Part of a small language model's weights.
Size: vocabulary 32000, 77.4M parameters.
Architecture: LayerNorm before each block, learned positions, biases, untied embeddings, normalized queries and keys.
Training: a variant of Adam for these matrices, 1339M tokens, 5506 steps.
MLP neurons of a small language model. Each row is named by its layer, matrix (down: output weights) and neuron, and shows model dimensions 234-329. Each number is 128 + 32 x the weight over its row's rms, rounded and kept within 0 to 255. Numbers have three digits each.
A block is one neuron, or neurons of one layer that tend to fire together. After each block is what it responds to, as a language model described it from the Wikipedia text at the highest values.

L3.down212:138000111129117138098114097084172107144161191030207149098118177075075130108125079156148163122131071112064174134139142171103099147119135157154160137143129128092137091135144141102149131186125087072121154196177122143143098143123128134107118061149098165101105136126164134131157125106074111079
L3.down230:195159145064111102153125162130181182080135109137110190121123134051097066082176138176088141098170163168147130082136084149166128176139128167116135122144113074084131128135176096134115127108157134186137114127184096165117142159229082129079116163150078084112116111122130099169108119124185147117
L3.down715:109104143153084127140114126096139119129107143110107127075157123209122166123081119112105123112106105081110129156128145118189100118131105142150057134075158098148116149084125136123108107053098151096129052104071151090146152073106121114152182132106132109106131167151145095074078106202156162154
L3.down1009:073050121117155156135163125094136111154099178059114127120199088174127082140116147104132152176093097074104131169144102146097091154106122155148150152152191142182116179068149131095114134093099130146148082100079139143129135112092129142126140117126167176092160151130141126087088136221144132137
L3.down1461:106114113113129155104166122161091128165087154095153102088165091143127106111124159136112182153104138105065130128189091137114106139075126168111139156111121131135149176056158106133169145080052086173047150098150154063120121111111151133129111098134162127120105127119116081116109111154151108155
L3.down1578:099084102131129172098190110119110138149080119099139104104184097130120110119132171125121128163101112116118123136158119167094118131090121146132190162186149155140127173052158085076154147115073098141055143105073125112160150108120145139140134096119172158146093140102123090066125116225135107121
L3.down1844:158150094118108178144123121141127080115155148104167063092142148133107179089113125160181136141125213128120134205119133155130141136175141109110128100104163090176131156152129140083185158139092085165077139121118150116029112094120194094117083130079118164143194134083133142066165104112090171192
L3.down1847:145068153111089095146117179072199137095152132142093198144101128118101116071165109129117123085152106164108127110095122131145055142113165201183118171130101129148085085120105152111161137136138135129115107131137126180112164116147101128071139105116101128160158184111173164099110128092145154087
Responds to: Proper names of people, cities and clubs, often as the first word of a full name in lists and tables, such as Nikolai, Hossein, Vienna, York.

L3.down513:098135159165099181064149112176162085125144019066144112095104107172111154132181120100122116112102132140082099102211123181125157084118133131241175046092177118132088127135152106143154106064148087123170122148121173140156057107137100124136088201117175150162226090170143110111118117146099168105
L3.down595:115192146092227111143122089120175115096120137120145129101120120169082181134118135126165141104112090134166156134122154142099124114102135098110180144086119124117208164165126094168104095105155131115111106113106153143150086124102108120124142151101119093127133102190156121079123073142095122036
L3.down843:182119107101097082148174183161091126134096105090119144114169132151103153086159170143091107137138144081157144099105213150080091116152154120151089134162116081164105123130189129100127089146113101159123126139108105240132195123128128122143109097161150173158100125051097155158081126110112160109
L3.down863:141105113076160088157107112154179144109159126104111128133171108077105109122104142152088163100158102139194137142142063098096117123155108152148136154073094011177173134255119101145133210137144063102139128117111159044162119130158106128100141154146125099161100105115144130165161109082128145063
L3.down1029:150118129089183121203134064099120131130128125104110127161149167158140111198071192116137155141160113063071112155133089118185087128131105136120225117093068122084100150134120134121133137088143154125064173140115121137172112104097087091153136166142130109163110123117118139070200118062051157113
L3.down1591:149116145143105081131125132114108103108125045131133172151124195170160189157180153110137115121119132124124140123105158128100136108172127176089117120146140176119063052133064075156106071141098112121227107102147159207119109196126181114116186078099132085120149136139201122205031114118186148154
L3.down1814:171140113127127109151114126122165130146151127058140150118191134130134142128138103173060142100148161148144174114108090145100151151118173092167152145142107102164115096161180117088094159118152091141146232120109142187149133144092148174143089151123087123141107086157113111167121130066173113148
L3.down2028:084133192119113133170135138123179055113166169132152192123139124111141123109109122122127112177129058196079129116113080135109094130133137130111167211156155127137142196119108113172123077177084084127137114148136130136139102199094091082154137133153107097119069125119094145100126118056138165137
Responds to: Past participles or adjectives right after is, are, been, be or the in technical expository prose, such as included, found, traded, shared; weaker hits on prepositions like on, at, in.

L2.down1148:026121157106135080145127074102139151151122125084146143167119132167112089137133102198084113140115164104134143120157092157129113117128056158110120097079136140116083216129105163113099173116097123140112168143134142062127089133117162156175132153144127136112146149151113152060187089174035138098
Responds to: Articles (A, The, a) and copulas (is, are), often opening titles, in film, music and TV articles, tables and credits, e.g. "A Compilation", "The Steps".

L13.down1124:141141063129155119118168110123081166141137102086127160123133151136141094159126207138116130078112129090116144138191097104117137129117151112129123148132087156159181104121089197128141156122101093136112144114150032221188015152147157119149098117124050165133127126076124129125118175177089101122
L13.down1134:119162090165123113131086107140140113096203080122037113143048121096129114109113129136135086111108130129043145166138106124149119129161143093152102172170148158134112126029135096133125191114116148071091108136100112167135139111112176135149096155140112133126101088129145075137123120182134109138
L13.down1273:121179143130121138122076138158096131107177101152095089109156071081154077116110214083143069147078078106125111129168097138178204126145165147108078097122136119123108087051080144136165118149099094102092182114131136140049080129082146135124138156156150156115125149182120109099113104157067136099
L13.down1366:085143118145146111156116156085208177109137131099135136135102104101158134113126146157136125136116141096131166131150099125128184097068112120138079134140137141121118142084062130135107136139109143129117148100130120197126148171161171109120115150108139170075155107076109107126063121118143100130
L13.down1421:091137082088119172147139136182076104119149071125110129123133177169149100132086186123153115164078129139159081139136116133120141143131204059138181095161155119141094111099145176069141163120122067146184043133094130112150115147153134057142093084132167069144185130136136147112143169155104117089
L13.down1524:129130096137074113139131122128106102121144151144165096127076170168131151106104140163127130128157155144122103138153109138133151136119118161126114142128176145172156156200085133147142115131171126133110143106120156137124082156139176159079124120090126118186123129034155109132118123106170173111
L13.down2000:140254090144146117133125103102097110193157096161130095066190115124092167111134086095109123140122082164154124129145122103147131118148105091109125116089104099115125123133116123149136191125171124112114204100138104125080136173117132109096182102159126125140104083070121134120155116126126146114
L13.down2039:110165122169120142124128163155103139138172093084099096130120113108123154153195141152108148115125119134116172123128104126109172138080118101223155100021135142148085174194105112142115152102165148100176181130121142121130084156113134127091122152124128141142127107131163137104104057129110143158
Responds to: Function words or opening quotes that start a descriptive or evaluative phrase, e.g. "looked as if", "described as", "considered it a", "so rich"; also name-initial letters like A(ashish), A(J), O(wusu).

L3.down47:156058154060081124138145146108175090068132110143084144130190174251137096161162105128086176127137116119104117109109098191083160110147138129135103106157107076125127117121127135067139187175138039178099166185115160146113132071139074107112144110126137140120109181113140143173119162144128219133
L3.down684:148088140119171131181126142141147125088067120160132159099180173120126079111114163148119139135126084119081130118142070156144139169173156126117164176150095156146101111104165103100124113127102132157109053155115128124143144056148118097141148081130128179098155114137113128125079161087151208105
L3.down966:087117199211077132162150060125158111118098116147110139079147171199102110111142136141146108145205127096104095077081158171174133115169138131135101117147101177126116074113176169143188078100101114123076110138156092127104110144156123154172139149122109132037125090123188124121181118155163130133
L3.down1440:115117119151110137143165184109171129133131064128102180091178158111091135123160148150128146164138116087129118138109105137169126125179138150163075109119093113130108078149088167133163131053145123156134111115118131156095108129145135151101158150166150154101122147110163121161059158133102113120
L3.down1600:114056135158087103134128109118153096110059080141078165085127185234144107110127069122166097153153094035098043130107111134141087052157144169135118125171145068141087096116131194132151115116124113180177121146097160190067131086113059111167198170144115123101127122096128135151129138117146168087
L3.down1654:095090173168130107163119131101135088098117085197090124094159174213135085108110113132121123151148119000126078090113154163162139089127118157161101159146148098166092085135149186130151073116109135168161064175119132145089137100162133116142236151187153146054112153109183154172110140130168175067
L3.down1659:079103140144138077111103143129170131132128118048129110159124154174076149116135151123080139094133156101109096112159079164198168121075138146138198149103085136129110102126146168097106144108098110110082128106107155182167105132134119136123139151161181155140109172061195108165023156132165109147
L3.down1687:143108127131158117163102143155156111104115103173128117069108157162133116128142116127077155140124134041026145082087098099147142097194120177130122122197097112212121116127126135126172103105084131182116139139100135088133177105180134158103110104166156133157117155097113139054124163099147122055
Responds to: Nationality or country adjectives and codes naming a people or state, such as Japanese, American, Bolivian, or CZE, mostly mid-sentence after "the" or a comma.

L13.down189:126141108194117140210183131132132121100107186097114126111157138064104117167107096133131099111103096152040082142069112179071165087177115141126115067110160120186185115071122061097100169147183146056177104119132121179041147120167222101095140156176100142126189136154107147128163139117166135140
L13.down649:099125052139124143128132135130093093142151133138108131089119131138142220169149129165148135090105080144063174167134165102125139142210033125150193102128132031127199088098101202138113128096151064101140161127093138097173119167130136047106061155171120115091138184134181155146138081155090121151
L13.down876:164114083134131089129149125111118129128096089121164137174086124148101110146148082114146067112148058142135144105146134145126134063140108132111134084182135106175116078152144147064134125093089137150151110073164109152134134137202154066112178140106173121108151189150179134126147151191151098144
L13.down1424:023177130155126168116103147091173136183153132085104110105126140095104183140197101125123167075193150098126152098117152181150134123179100089190118165100107157147131124125117122130141151089193083089121062120140185076091081093132165151137135133140123112128136104155082111067133114112154129098
L13.down1571:188208137136109134068087129167151122103171092140157128121100132122099137119117132137106157119129108151140133196174163069101126129183061112092121134153069097068113107087067108148110118118109116034128145168131129129112121217095092161116201186188163166119132147144142094124172129130150140147
L13.down1610:106134147138165110026155123093167118128219159110170123112096100111151138181153139108135112114142146153147125066172129149082093120139176125131201129117118130132132180097153099148107159106089186134191095158148192124089111174084091140121137088107091139141133160107136130092121159093107129134
L13.down1890:118155155128122162157126174141094108097165134095146068144143101126144102111145169112098188138125132172138151189179140108130136132180085170116149140181072173140135146115113161126112115127119107141073111092092110079132075129166083120128081146200121111106112158104147086120129106120102115145
L13.down1989:154155097190126167118114097133120119128112104079100101105155152092099092114064115090177080119133123091112095166098107159108134158166131150154101103120133163236159105117111100108109116110137167126164112116122114094127107147107170150139150120122126101133136182163111115187174092122151175108
Responds to: Function words and word pieces in medical passages on illness or treatment, such as suffered from, the treatment for, died of; also items in enumerated lists like olives, grapes and bulldozers, graders.

L2.down212:121090174093074129131064134118149148048159165155104152121107175168153104108140068147117139151125093180117174132145141161068118149179169157123119100157117121172167093139114164138148057115131138172144126146068141081133132087150119164128130067132158119165161133109120078181135154052180138125
Responds to: First word-piece of a multi-piece proper name, often a surname or place name after a first name, comma or table bar, e.g. Bron(co), Whi(spering), Hard(ing).

L13.down389:174143155132117105139093081136106159127116154111126160120148169162080137128125088106060103211181134130097057141151130097109156089144153123136108115104145092103101167108120103151112130124084165148129112154081152153156194137120109101117194145113126147176113206087108122100083114161142170105
L13.down391:153138108211093135109150107136120145142109098114126126182144091172138147109148121097067190165112084139093134137151092134166142119103095134153157117145152201141121104112122059117101176079084160129154092082131125146131138154152050159159129165108129109180196130139154087124156161140180141140
L13.down833:151105143055085063152108217154182126108089169197094102039141167131189140131113116118103170095136143111104136128148123080095152222113147063109035127139126117100128111000076176181137129141213143126129114148089149139115081069149149122084152124081106117148104128138161122119103191133103124125
L13.down837:142123140132104115122129170138153105092122191178111104114098115102184124092099171138114090105104060150143134188119067091062145140062131134142117145122111101084144075132070136128142124046139144153138107121162128183127123084165134058127173139118151160135088105119083071091149114153193117093
L13.down952:126119154053161146145118096072099159126170108138089137159189191107119106153148107157105133131110178132178048110117135075127179144120140077125163147151128107120160077132126159148086094154104106118157128131179157179183057193126116137117122125086117168140133084134041104140137066103119136098
L13.down1102:218106123154180111159109156125176136141139101169089131136119237194165147115139093169079132156168067181158127123193138132133079116123115156114151111095112106084136142126056172222164131108089166151108141119171197138129068125128137144087149166161173148161116105162177072142136134073118094111
L13.down1122:098147119122125162087125133145089094094080050095096116131134137155086150122132107203162183160109116124127127137092154104188189102154080125179145134116102133154123092086188188114163172134147106109165185107196157123082106080074123136204168118115131143106148112107116128141126168128101210140
L13.down1129:134135154082121106140149161124182136109122095133127130114130194177109123165113154158134096117169086151125104155183119087108128094163090131099099096132093111094108111117087149174127126071126128127143152102130168143116107118142144127112140146123109179098106092116116108150106109151127123138
Responds to: Final word piece or word that completes a familiar multi-part proper name or compound, such as Over-kill, Mars-eille, Santa Fe, Make-over.

L13.down7:147103144133123126120125160127179149161084142125105097162122166173141119149136136124099163036150118123134127119090073116197125201123125166111095133097096105100084162123088128163092113135155118106142112131113146130139140103110111146125138135150105201090109101122092168127125170094154082123
L13.down499:111054106090022109196171105120130098136132095079161132035083091155069143177141123155098148138148106164082096115127109131179086175157152122130166107123136137104156075088105194108157139095107133153159104122101108137092151146135088123134139126139122075134142091112094126108110128071070104077
L13.down692:098160110112168124126133163140107149067112119132076218190142132106081172132142147107138094170134144168099140181158123127163148163115102151092176090142132118106073080059136147129114064044073150174104128119121137132144140157099131096148186153106124151111134088113136061190146162095146114156
L13.down1193:110137189103108169142092099147114166117126145099165120129098139129117152153127140103133121216177137116128144136112112085163106136071098123160135138156121173098114118021120197145119132136127122114130174111111085090119122147115109163154181167095131067103175107158140116124141124107151174135
L13.down1567:141155157109155117156125094160105122073128147166104140145074103109121143078131199153125077139181163178045137132064117194173132123106103095096140091149125142104225106098168114120156132099141128115052152098133112116172083132126080124084133111128196177139105117117146163115141140156138120124
L13.down1922:094151091170152126092141154143147157129131164151097169100145117110166093122123130120126126100131121122136125104135120159160120146132152178104117096142075121120149181044107072139003076119163108142105092118113135169122152148077129130132093122174087164106064123102091134160133150084146098112
L13.down1944:157160088093136088115166170129210134111112173104149144118153136161144130144177141145140158082077139137161154107124159141121088187190216148151091139116115114135148134000120142093097092138157133123132120081089094109116166150139112178145177087122123155098110127110131106117125182136137125114
L13.down1945:150178096138142140107150154159151172148136078117147150127134104109133125171135158146087139127146125159096119174136163144132088173172096128122129129123124134121147138067106113091075087119147120120099112136118094125101162144108107106094127111108138156136148090135021129197147135154127088077
Responds to: Word-piece tokens at the start or middle of rare proper names and foreign words, often in tables or lists, such as Ro-k-kor, Car-mody, Kab-o-su.

L3.down73:186083184133118188126137120156162101087108140162137151129151142118154097098151103119169126114147149142200171103137164127127122149190148108129124093136127090093114175079136126114097059093132126116131178146137139170128168136233132123214075130076082115142141128158120089059141150154106178111
L3.down399:127123137150133093078134111132115155135123059166180123124106118077131146097136128134126107100102145162198121091122128100136160093139094165143130088137097136151134137050113132048121078094141105123156192082132112139102125112108114151015207131104108162044059127114132155075096129149156158151
L3.down435:106136139120066131113112137137152162128098192160163095129161143126106166097092139153148168136148112135151138155111181185128127156203111109170107119073107145106144118153193101096045152113146140160209161115140073161100179180111179225114199083090143210113161161131134069155135106110114137124
L3.down656:101137167138109182073149165205155188120137139121157123129105159150147115100121086120151125089169142111152128164147168180162171139144143168148098082096041121233188186117150105119116111132144112094165131141074136150168156091176112062135138186047128145151118137174116115147142125156153066110
L3.down696:090147115060123123104120208135203145125098107147185156141122138137136125120134151167117114094129148132132160171139128168220112179118155149156123161086031141119078162136124129138110089101190122100148104129136126169129151072155109090100168139158128106140154182160113142129141174086157126133
L3.down1842:135169102135156115102138169155125161128102163087150137121165113101120098054104165131110165054088178146157108146137190159105180132134132094155071127151078126149159159167118084079157182171161130070144146155112131106169103139225095156134136114096107114183133116082078109150143198161136097164
L3.down1963:117105141127138254097131141128000141146130122137131120143123137138127107111129112139135149123123151128131114131127127148158134115116009126144138130128104124134116124255126079113122113133126119120141134128130133139138142101158140118123118143125130130124123124148126122127150142144137125130
L3.down1974:144140129162131177169132219133079213142117096117123158106113130131110078053112092133083121088146102133106115129160212151161145124128114160128078120137099159132067114255168144138178110149136126162123069121137116167144130077143119140162098137116083107124100147103124115149127129125131132135
Responds to: Equals-sign markup (==, ===, ====) that opens or closes section headings in Wikipedia articles, such as "== Background ==", "===Playoffs===", "==Filmography==".

L13.down153:137121141116145091123151084097095125130173132061114131098120138134129082144089098139122161124114125124138110157124144094129089149132141126136158130139148125121167165231119129106150194142126178114065112174124161070113170148116134131099145153096112167051090116127156091161145073158127150118
L13.down434:149147114130111148164145108142164154120161100106125152127137157120131135137128119129167094090103102133121179136146135153148112168154120197163149132096119118085166121104131136158177147073094135108156175135073126093150135146147108124130103094114114122112146076056105091108135108127132133140
L13.down722:147110143130048192139123145139143138105100144125102129149097107101117127135148148099150151105116121175139142180125108138132108193142135132117081161117122182114143099151100174105140116133112147068091079121130103107130118125178133147148190184128147146053149143089173128131137171097125167029
L13.down865:125092132086099092131105165174188141153123108129142101105119119070171095120143152108158152153139105135103131156128145163093091092138065160119123136122143121082092120131148138118092153147130082136149131188132099159176143121175080124118147119136137130122076114103099104138170127108163118135
L13.down924:121166175157093141099155129141090134082118136118119117116179142096098155135190147121099078084105142192121125175087114083159128162137134115131116139157147144122181115143130129091135173076154133128078169087149159139133157119144152137092122127191161130136121105146111095187117122157142197109
L13.down1263:113163194090120173146202111195135147093121096071114146148098107133112134163180118134143138083183147202082146171115089135129125095085105165098113076142137148132083070127191128091142120045133161103145160128095111115112048110168147121113137173087143189161176147123114132124116161165135123038
L13.down1760:146133148161143147131151153132166118081111129133138127150125104148151087080115160124148160093180119172129162145123094144167172167145133104103152126141116140125114146037136152172167105171148101063102139140091183130205181095129110150121168108114116164102137148128087141173139131158104106074
L13.down1876:117119151129144172129120122182124121121160109129115127088089142157109083119173112183152115105060127100124171112109156116131151143229123100142136088097125130088144097131147153084128115126147107133188130094154160128165117110093067171156152118108079141173159097110023152107085140152154140113
Responds to: Closing equals signs ending Wikipedia section headings, such as "==History==" and "===Pool B===", plus table-row pipes and separator dashes right before a line break.

L2.down1449:101100152156154144156210085059154173124110102145098138109131145129144142087119100125146101082129120123141136139093119040109111114053090138141171114148140124140124139116133098158129113169109143123152142132110120152103165122122146135081153111097107133100112147120103178125124139130144084129
Responds to: The == and === equals-sign markup that opens or closes Wikipedia section headings, strongest on the closing marks after a title (e.g. "=== Elections ===", "== Name ==").

L13.down100:158127161084122134123178146150185161049122113096107124128082234139178159101106134121126104120137128146150047139126174128094150114158130168113143193132135160156162106107112158129123133115081146165151148222147127133158082115126143117195080116078134154101147100163110118099180121092143157170
L13.down261:119160128124119095165103108192167117129068121125069079096134090226143135160131096186102089132104124206081195155133144191139174181090098145188125126131169133105147115000079075169173097137152131088115115152076162148127066084073143093118123106093190091177149150143105136145138104156160126164
L13.down323:084075159117071139125117112128214104096086095128112120150137079124131099141164067167108170097109115159118128137137136117129139139120121151136131155124117089140133111060118172174204082066131105132170114189117161121144160094170126159160184102113081108156200136112071112099107158145243206132
L13.down543:094142112117112149132112115154147154132125161129109090070132149132097135122124075136084164104137100152115117151138124156137138122145188158129110127185036131129123149074133074127135132137145143120101089165120135103131135131127133160159115121163113132139093147123097101143118137115174124123
L13.down687:138084121149113122131083173140162073110100120150136113135163112104134088101160127161139152094139146154136135128084151154122119121153154183128098123115102104120157145000137134110162046120166116112134118135132129118140105117133124116159135077171122135116138149110045096106142172122171162113
L13.down1026:119037072111140131099106123115182141155142171146121118115147103183162105121134130074127149122110126097135127182153174135076104113149189151090120153146067127144120124075114135132153107156132142127132092108127078068113098143100152141078146090144090149124129150111036135083122160161145090150
L13.down1443:111134129170105114148094107154133175132118139127164126142168085143114082133122089146114105158125124173150132128137079186130169120133163143152147135133074169096134158043100115113129109052102073118100172130123127111104116122090121125195134085186131138060128173144114132150133132101170133109
L13.down1569:134091190108108070116117082162133046090101109112102140138119142136100125106112078224108107162108167208100129096152146110121139120112143112141147138154146138098163114091151128143175145136164112131079094165070146113181102107137168127132155103133150132139143140144121107093147118173169128174
Responds to: The last token of a proper name already mentioned earlier in the same text, often its surname or a multi-piece name, such as DiPie-tro, Lund-gren, Sy-kes.

L2.down1621:120178186125122137061107122109211140151125150119137179087147109097165148143135141116181196116156130141135126141129100151129160130152078140107144145130171126135102130131115151095165168145176131150167096091082093132134166070120139112122145127160145090147127154087197123097144156126143086104
Responds to: Nouns ending a noun phrase in technical text: plural -s in chemistry (residues, silyl, carbanions), ship words (boats, hull, vessels), also the/of.

L3.down23:077121188086105123120129128188133118154072207152110093093132132184122150137088121143079194138124172044062116153127119155153116162125113120133103139075086099097159142127178146103136101123121106173065127158074135106130085118126146130088078101147145157135111117121118075131120151094126114092
L3.down51:145123130086164137144158106128122134124169176117149098126133135164135158131109103129100185173099146092089154152136101141131171142160106142112145127047127104133212243138092095163166207109069133206063128142143098124096105148055160089113110118148198104106086086113118117118106123047086113141
L3.down467:102136166097124139136126118172105127184092178137140096086137118146116170126124113140107180147146158071043104135147084133156105153139146171122122136070076129103163176111155129139165154104057113151000137124143115039081089148096154129122108101139150131093108135132094116133123126100128069141
L3.down794:118044143155126103159147137107113133096032119077110117046135067224134099132104122126175137132125067144127127132080155136107156088140125073097121125183099106139099075151112201111112137117143115102140108177107135108134115120169082163143122141102154154101183177143119055145155222145157173152
L3.down856:086099131105117138131150135168104122154067158104142132080160118142116135130121151151144159139128152102065130135170096129121102144104148174116140157121067142119160163052170140126162132068102084155034151124175126034111096103096146120137117086141165134115116136087104075096095141121162097157
L3.down886:129181157105128187072179121141087119222094068161160146108135125127096143130091141139116129130155155083085087130143121115113159117079153131086194103175102155098130198090136136134113177163046099193043114079182103072100114191053138166153079250095170100125091135118102151132156162119107120086
L3.down1094:146167134140115133110112085136090174170154088133142163064183159110098165170110120164115120138202143086086067110139090130177153118072153191128188133121077154095152163119159115114158108113102143188119118106088088076117139110048097126173119091235161178142117123220113154103169133135134076109
L3.down1628:084126124097144140140149133157115135169076169117130104087147100141118136115118126135128180153112153072045141157157085151134099156125135170124137133092098151110157182070159134138159134079072104165021138121145123028098118116114170133116119086142169147098118138126092112119116146138141059152
Responds to: Fires on the capitalized opening piece of a multi-token proper name, often foreign or rare, such as Jas(pur), Jar(abulus), Ambr(osio), Hor(rified).

L2.down229:097135166139085138129076114119082142082139146096134054173138158255133119140156176116072213130142101205102114097164153180107142118102071121118139157149183146166116205059099133126208111154141141115099101119139135128126095119127111038162150153156125148104133128070109122137144144154123130169
Responds to: Nouns or adjectives naming a field, sport or genre inside titles, headings and lists, e.g. Shipping, Hockey, Mechanical, Religion; also "in" within award names.

L3.down133:158114150053113127103119126116126110092108142137115090135160158230144095151143141116111171168146103164110113099151108155114143084106149143141094162145140097152135131045107135052142194152141119149132127147109144167108120111155091143154129159085100175117111137173148129184076133088157212137
L3.down522:050115093105100086177139049070158089054151132127146109089170101193121129119140133148179106133142115166075094159077139132117133139117110125105155160127096149167157181130139167100159120132139087148151092101124113071126116116153166137130200136125111123117194137151127100137143084105153163110
L3.down760:134105119124060096095118143101115092101107141079170126192122138102116121132094152124096162125132111179053127121140079178123116144134156118159091168162120149127114119064131117110101140162080141156165105157109175136115138091103143093163136183082127144086142118099166122189069164111136199209
L3.down1054:139159164119143126135130107169149113070077108182157112113164190200101128157159140106098151123185126163115131177137114128133190123137120122098112156164115147145175130067057142088112171162114116172155115138084118153095116113127145077123155177101096126060122138126107129176133094140183173160
L3.down1714:025140109119150150154108121134155109099174148101128173128182151127102144137081109139143220142167114125070108101126090140157147124128112093126125096196133159089116099153156098115111118165152154177131084130101039165093108134123133154128126137128124214122145111098137156163152118105112119095
L3.down1892:107096140121094160125054129143096158090122124153115105129095155249170101126143144125084205136143114206128116111130164148113132111149117109168115068137134197156120123076158126028159181213077112178122095216059143173098121108127131099174125129112085177063128126116117107220122133119101132218
L3.down1946:141078199059110124093090128141145092095116110133160112094137126169136172138159177130132133181123138130102098121111154098141214105109113147165148111137130136126135070063121195074108151128135163161143134134186173185175127145101124124156147111145058118072137160138111117156109101125123161135
L3.down2007:118126121117129160118121173098111091124149086140135136181109150131099080117124167120106119163122089172120119166147193154134136081118126110172079097141151170119153143059119110039115126145120144162153089105134124160102142152130149060151172131159112121133114157137139131158114154130135156212
Responds to: Nouns or adjectives naming a field or subject area that modify a following noun, such as Film Awards, Business School, Economic effects, Music video.

L13.down73:117071069065120132094089142130101145106178099181145129179183106107090146165124144129118109156125118116123092130099128140148162130167154129125139180157127163129173126112127137121113112135109132230127119156072126150109143142111108053131079088164089086118176135145115114142106172158168172126
L13.down374:087168083119144089127117117081165179099170151043160085167125142080154131086076116110132057116127169156124085073141138141116150104080099112086078111088132165157149123033158108132116168169173123163109053135099083190116080151111168130102115158076134075132121094139140131096198093140108097120
L13.down808:184164098129190189080180114151185168192123146126036131126118094171111154122110192144113138176118114149157087162146150125105125156130112115117213082145155162114110131086091110139131150151167140129134162132093079147137092125156141068127141167019133117193102131143088173163162065098184099186
L13.down1209:118164109087168153124116169137184142106132116157122059147182124111074161175123136136146109143089146170131205119130115179179119080111081191090151088161133142155101090080150113148129128128138182158090124120130126073155077166174176144106098126203121072122112147106110146152148129127138139168
L13.down1252:139148066131188095134088199102149122138187124105077178154167144111152134104122157124118097046130122119149105121161109120072147124173084160104116139090114161183105083123117200126083107178160111112145175084107100094081128111098201181099136185104104113187104130130077079106121065143175145152
L13.down1307:131172080132124129121209098139116176145141095153090124157144070136048087168039090165158119152161121149128070168131078120136195115136163159125143135116167146126094133097156152134116123146132161136109125098158179112143127110163114173068116142146085059083150117122148139125207112103132145167
L13.down1501:108143172165137084126091141195169149145149144130127111136136156107199068182107158081104161074103138167137089139123185113041133162192119151125152134137082131135120154129144146138118108177123127093127113091087116126143112129159132131173050146151041098112142133089150124191132122211104202104
L13.down1798:090125088129189136107107164155208131144143152131159143179076182176118149101150186100143115137093124133147154177159249164126126125099164196113129087115107162149121120069144166155124113133109052119144123132127118092102117076156084131125104151132105173112119122097163127149123080132131112131
Responds to: Function words like to, and, of, for, by, mid-sentence before a noun phrase, often in legal, crime or policy prose, e.g. right to, abduction and, due to.

L2.down1024:102129144112179097124230134130126125106130144169117215111133159180094133129128171131105068125135157104113162131122163134149085138123225136094140113151140111101153117129158138111151111144126162203137118151117042155138167085089149129176129135101136155121115118214157108117128213127167108137
Responds to: Word pieces that begin or continue a longer word still unfinished, mostly in proper names (Dor-ough, Levant-e, Calder-on) and also ordinary words (pill-aged, resource-ful).

L3.down115:161120180128140123104106123172155155099155098124117173122173125138134138111127121125122120118137194150194124078191167119129163131055105207153071072148097064158150129119166137155107121079211137088147125090127157111162125166106116166147132139184106109147101135100138115156138117141143100066
L3.down324:101130175111192125127105094145149130108131099084158137141153111076110129124135106143111124120147161167114093132123136132128096114125129148131112149101155084131093158091188106222128102096218149103180182146133134128113149178137162142118180088186080102255125113129177175084124086154117026065
L3.down424:150142133120171179107106157187132142098139089087155150181154121097145077149183130109136116114122164174151156053192130161123163153104123097117095122147115103084119151145105156124021144111198163099170165114158087071177138147167121106153109141116161174179150157152130117129091123123139129054
L3.down486:131128136121114177092130176129168141165136113063131155128172217120143098161155094116076094161128079151154126150160075128147118126122126114114139160131118104121108116086169112133132091133152175159130170115109122105218127127143138103115142114144104117173090194165129109062128090140099108052
L3.down677:197172104113170145136076145100134156107163056074214117159180146139086125166130141125102162141183163136132149112190096155140151115123123142125125155071137083153159154106106133116128212101143110088141154093160090082123089141153112198110113134142112149147122125127137156138034136043119110154
L3.down1273:160186139075146152114089155118145184022158085118088171120123162092146086088137146133132131123145158112225133154098196093138177062077135152103106088148103130086163068163129111094127182054206134118146140130116133054163145078175113163117115139158146121172151124138152152148112103160155086043
L3.down1376:123086127091137138187152145165161098136168146113157125093148165098087098101102148125119008164158158154128128103117121161131127114114145129099155143123129151102149160163163100123037115142140087145148161068140137100109096115144174194114132154173107145132158119125074162128140150127104133123
L3.down1495:156151129162113134124142136126245194118135149106136187153145180089131105126146096106095112072142131142221171119146189088166122156127173156165137168123126145143100136110162080087153118115126136161108107152133157133105090142193120141135117097119103115155082149144136118125128083157151161077
Responds to: Finite auxiliaries or main verbs just after a subject noun or pronoun in narrative or biographical text, mostly was, were, had, e.g. Short was, he had, they were.